config.yaml
n_layer: 9
n_head: 7
activation: "swiglu"
norm: "rmsnorm"
norm_eps: 1e-06
rope_base: 10000.0
parallel_block: false
init: "uniform"
init_std_down: 0.0
final_lr_fraction: 0.1
MLP neurons of a small language model. Each row is named by its layer, matrix (gate and up: input weights; down: output weights) and neuron, and shows model dimensions 298-425. Each number is 128 + 32 x the weight over its row's rms, rounded and kept within 0 to 255. Numbers have three digits each. A neuron's up and down rows have the sign that makes its largest values positive.
After each neuron's rows is what it responds to, as a language model described it from the Wikipedia text at the highest values.

L6.gate331:167117108099135168114165149152169106154137149117174098177116186132106110105121114132158126199123153137075141134096110144108172113139147182127161198138134108131135102146100104119087167125144167151142179095172124144160195105150079211146145145099154122145056134136166050178114167138066144157166133184103146120101200120098160137139171146145074110187145123192103147125128119103116150119165
L6.up331:168142177113148132130142132118191129151159062164148109128114065065129107112132133109093139174154126169151188084030077109091123155172136088171156200058186107080130107106088085132067107033153202064120151151116106167160136144099060123195146149110148133094146082130228087136127121168125072089156104152068154164191155164138104155117153135084176045168164107150129121125139175159126150128169
L6.down331:102142000080105107159084121124128140136146153164084089139100148158122099120149137087179123123077153111119096174186093127150139074131136140120145224184100144103111086145158178126155117154113137127131107108133125098130194106165128063113125091143135094134119076101052173144122154092144079097141144115130133092137117158145099067131115170125128125110134165137075134116099103115098098161116
Responds to: Row and paragraph ends

L6.gate1328:195145146115111166171130115113127145117182111131120129189149136145160099065101093160122142114162143079135131120125086126177101064130164092121106152169169111098119103061128163165140164108074189146086103106121100115096126154108078105094119126092160100119116105113118143217115150170114174130130092143137134107128161140116085182155104118144054190130111146136135114183097139144095129081168
L6.up1328:149156085164116138104111146132117104156133146153147175122090117190062128125089128105129085142116117183172196124119148116117107131122126071084126138094121109134134186046119184112098194100174102105082150141169134143089100100116156113103128092123139101082138092105086124173136171169134113160182084152116172113162135167100119229170134075166114149124118128112147147174126174140154161128125
L6.down1328:137107084147134181132157105136112104156125124171141124161102093132060140155131115143125144081136129145146150145137100117166103112082140127111142091159129134062115095144118155174108149113119147128102103158100083121137167094126163133151150186094156117122110112137144097185104179174115127078172059083137130167151130155106137161136136239174107169166146116118108184205131096149087113104127
Responds to: French elision apostrophe

L4.gate1372:112145133163102136038165154126179111117155158212128137072054118148144070104167164113128164048194134138179070043087137225102115180135107094098106133165085155133119169124108120138162174156188079135122125117067127148169140133120129173124166138138160113123132163120147141139096148110124166128142150070054117120197127103140160220196127155120092066099127135140137129113104104053071175123104
L4.up1372:183141097167171182039157156094118057192146141168199078132178094083130053149110128106103167098119078148160088115160134065161118190193081105105073129062092096121061184088066123146104147104127187121183084165156130101133137155077167125147142130075156072141163131096169141088131106101111161143165140137102130154154095119147145188128124109154102131114142044123118182159170119070095093065128
L4.down1372:135158150135154129123128127106136100113128111129081154146143087100163164128099132118110108096121101087113114181135117121162154104090143140113129166136119108106116117105112120113143142111085185148122087104157069153144100069208166157146100159126175142222177120099136132182185163147087093174100129113125147122122123127153160105131108158132121187152142095094105137181118107169153104199117
Responds to: Continuation after hyphens/particles

L4.gate1373:136143140131110144104092129083098109135112211086133137169178110204119207189098107144099114106127130087144144086105108164098149108115171161057139130152053159116121154134056152168148145066139045160136078179095069122114164220130167121120125123130179066142119134107136144181083126098082173103190106121135090097097194162224132160149122177120108114163141080176134128121171174172070111146110
L4.up1373:105118104151121101119094148103132118084145138104115108094119159125106158087096162085157114143161120101098180137127177164146121134122166129121145121069151105105198174032127172111116176133138125140114088131119174126132150122200145170113131143085176155111105143111090135143078139114125153180134093121151097145132149126112151106158152136163122132097181113165136172127134130138132140102125
L4.down1373:097158103104113090080111101082127118142104137135101144117144054134159115147130142175046070163119113133073110075153111133129166095130150064135157133180127172108068122142131131098117120101142148081101153163165117170098168142096179111134112092146143110124100128115115134140108061096083153057144142116190129146128203172186105130155082176126084140151090111129146105127164131139105129170086
Responds to: Mid-word name fragments

L5.gate592:169143135142085187092124157107090103137127119147187144105106109203115115143132163189108088134126122132203218097095095146167077160111116170127124112169137105137155189079085133153174189115136118144166105125136104072088142101163143178092115139043142068150127082118119077153113148171163113145158137111140159157170146157122116160124124131126100092121093107168139156164101117110087124116069
L5.up592:068123151171122146141147156127126151188145086181123150103113072168170114122179146147125176090117131175148147085124114101116151140076143128125150121168087135114133167150134154175110126132190119086138169151201124146154098160152153153155039146110134113150112104125127113138124138115192127079213129101100150160113159192133157077117179093067166113092122153182174187148125129134125109151135
L5.down592:118114127120147109144131103123170139126148083127143080184162166127158105078129127123126090100086119111194130165113177118127100104091140155090122121135151163106080074151143128153199181142151108124110096149178109160163134137135105149149081135139163135141128221110089102160052149133146207079192139167149107132119122134104091155134143166098171167170127135160075140113157081170125082146168
Responds to: Inside multi-word names

L6.gate818:158134127151099149033127158160113130166117029122128125075133115116121157156108142197121106150102115084129103072097122126118116123165123171173100158132065185127153107108117158140141080109130117130138189177115171084116158117117144161125156122179152148120141086143150142147159115127223148089180149123145115133133154106155155144097063153091146097114133096198085167145089178186142125086110
L6.up818:060093150104151073177094112095084055142132163109084117147078081092151152155119171120181153069086100144120112202085145118146170109089068137167065118165120104154126141102112098140143212121101149143157152123169161049089041149185074132107137142141115112162101112181076138141103101088127098142157132146126124160131110107155150131137108096126116150119114176105102170095107165128161128125132
L6.down818:092083118134101105093113162162108143158156000088153113035161126140123143123127174187116172125168091108162082124146170152129076163103175229113182173122126129114127073136092138177138109116174112151155134120121127166149133106087131107146121153135187115124170149145151137122140112085154168112163154117114155150171139094079114109151106123115146112101148135156135143118056140103131125099129
Responds to: Conjunction after names

L5.gate1516:187120070091145122082156095153169113113119142092137103143130108177143109115151078162121112120103113082217112148136155144130138078086175070081091095185139191146086098167092174123074117156098153191169122179160130113132140154145104150146114109124104172073127135132145183147116155133112148119151122184118094120148104164150090180138138135178103126067121083129172116125083093170113120123159
L5.up1516:101142114134087097117118145126099073144181127203105168072190158136157092161163119171111119148126117160128124110157057133143069115162168055152181166081180052080103149105124076095087141078082095107144066106153127086079160144118134056122133168152117100136143079175143100173169128184116130150168153096134148149125136065158161146140187167156114181126141082131066141079129115101187159190184
L5.down1516:129160128133129147091106091145118164124094192083140085100128087153155120191148104111114120075083121094096107136065127116131141043126128140119090155154118113147147121130125159131133072145045160195145104136111139207133133157219113113149114140102177204135151026158153173120093173131163168139118112197120085092159100146169129136121158157145152116092115070182154181157087126133064137099123
Responds to: Mid-name pieces in lists

L5.gate374:165095118107194134160102144116083107134143182083134134092145110170125092157102176141173100032087076133105123076051102116141164096130151167104103096128189118117136117134130109150135167151138105137113151145178116176089101109038112113118171107110097056131117105137022068133078100121077134210168121138143054103118144086065175149120109116117069124154091103108111135108141156193129090146081
L5.up374:170113128173102125148157095144139148119085127130129158149121096058134157173119104083098125184108081085203112130191148138111130078047106106137129087151113174161141125155105114112122134106187134145096159154177092212126110158139124081084137137155118129098151138092175150131128136143116152104153119109104057084182163142129144135139072115136110137189084195059128179155146090096155102172121
L5.down374:139188131176083166150107071142162143082109120080160117138135054136132125146156119087104176133101115202094129118157095121200082159109159091171156100135097135137120149086142117186084155129104090128098209108119096175086094132129085157137106158125048165155142117113108127164092056139011139110130182156145131070179108136074116121104129100152135169135090102057131048117114140116168110158122
Responds to: Place-introducing prepositions

L5.gate376:157123127079178155155145160159071095107133118127129151116088138121137126069172111154184104109112055022141048149141137128104136123147180188144093118137093149122171113147135130130128155079175112149197169112153167167084109090123114161137097069155117071132145093114115154117223134175187139156129150195154119133129148143096130161159144146154081128124137098165084149199096148149133109139163
L5.up376:158159102109118116180127200056071167114161166095196148142100188114102127116135146167145134126125084118114102171075073172103076152138181169098139153151101123150088144159155146116176128120174086154076121134155142148080144105135132088181156102157120090123166119153112145017177170145100130191118166149136123142103153099120105149188051134111074123066168103146092162147042168171090116120115
L5.down376:106175129093151123155086178125132148144157122133081100138205140149109133144158134153165152139073129087069142157105146165088065106146144101116133167105089103178111135115117119122061133208105113098109159171084068140116161157129107149108138121216194118076162114117195095073032156184131095102080105174125136110132130156126110075141174086128181137126185143134120155159090122149137075164094
Responds to: Token after a proper name

L4.gate435:180121149181136150030140177163131130158135174147125167130123133094135098143112159109137142162101095122144139070134104165121161121155086131164156134176080104122111203097086151146051157131113169149164161114164104115142120127119194167088067126077143169080174135110153156180120195183190077165081129154195137155127168237123126087137066143088096085128188123148102139120142117171103088072106
L4.up435:140103163115127165107127113084129205081095077160085108146105154119152140144112141123127134121200129143145136141233083222143119093117127137080120168086133128158111113076108096077134115129183127115154087078085123119117152107143113105138184143109196145106170121109142163136130164122094098139099072122086121147136110138098152124140109142117093178111083153177091125205117164150165120149147
L4.down435:103109145104121147185094118112168196183110090064146152137157159147124133092139102124206093147163066123090078134105131124138149124110176126116109069144146156124165075156149057145163181117145164101072122106123110171110071154125091144085173144168146126155150075126088175124195100101087147110093134096103132148175167131114120121092160076129142163153167158176130083160162089137150130199091
Responds to: Predictable completion tokens

L4.gate1028:127125108069160117149133178173096095127131114140161066124189096109059146135169181208111130139073098196120150116154128127128127094127108148080184161111063133119188096123107151099076121145086093131151135130098120126127153140109135152150136087161118090116118107148142105098151159154138118148080122074127122081133093088096139171159091115187101145064177136140100142185125170094090162076080
L4.up1028:101119169119147140127187180138158107161111130122138112181159135101125224134133127114141127135166187095148149122154127075070045032142182136108158122132101183162102145071131116125105124160119029167077076172150086159121142076109138152115147096158185086163151128135122119146139128163101078176041038175059109098140095093139127135156124166169179144097131174172123144153124159061183205117104
L4.down1028:122037139073121065147183153111161147088097116113142133095124089138121148147182139134099088151133134166155105185145107107111117066143159141012112111110094144157127129151110147108136125167108092099156126121161135173074115126101122147129112105168109093108160066088176174095126182107156101178129125083131139117127145126129104132171078178198131102103170127156150098160102163170123056089126
Responds to: Years after list titles

L5.gate1639:214107150146136103096143126144135128152106127117078124167104144170119142103046152085179130144175125136099086119113093141065184143133143237115135096168141108053095084133058113116163137179110104131094167135163148190114130096102115086137173169096141107128118093180115101166121139117173159139147137132066144046102090128152120187149135169145089123148141140118136155159171187108120101143147
L5.up1639:180112135116168067063127109123140142098111150135076086186088132178156102138080102064132135149163140108079089126138079158090199130134128175116170139098128087077113035137103165081161151201087118094090160103146139139112085126099082069188154123182153162130095167130182128167145133164162141099116126078117117114080078143123114153149119149132084143137187098155141198151130147153145087107124
L5.down1639:043127144131088111122144126116136152133156088186130105096150121100129146144153148126133108110101161165179118155158085131155139147091092022155180156070174081170141126102139169089161160138126155097125111138165147154133141153124120110121102157147152160105139154108169134077130118137093137044107132133135114187169110109141116086097111107129151106117133085159159118037104133137131148131095
Responds to: Phrase-boundary connectors

L6.gate33:135142098114110137104127110166149148115145090140104144148100077058134118111143124114099128141105082124135140154135124158115170106117115132150119116142114091142122112112113117103122167087128124118123109107115198097105134091121130148094133120131109081116125110066071130125146155117059097139150139149124133114132085166090191158176149107176056210134111151070139036133140129137126115102072
L6.up33:130151171110165119104123077150079128192094122094110150166102113104110158141157091125101128105141132158068119103109103164131080135129127116151186079148118120118174114191106107159105164100102133170138147120074129133082083075136109108074162128080198153106150120127117168126117145101072131142095197108155124132106069119064182123149130156158162129156148142111157094101136067142097119112074
L6.down33:134126193150128104129151069183152157165111167117157106113109133100083134100106129134080128103130109128105153119102095166173106101154149111197162178118158070102162115181095109165168133114115160095064148174152125125133071122122106135114091124117078172084127172143129133124170085093074155154162122132187157121160115083036092108140128122147161121143116133091148125113088114114174128144142
Responds to: Place-introducing prepositions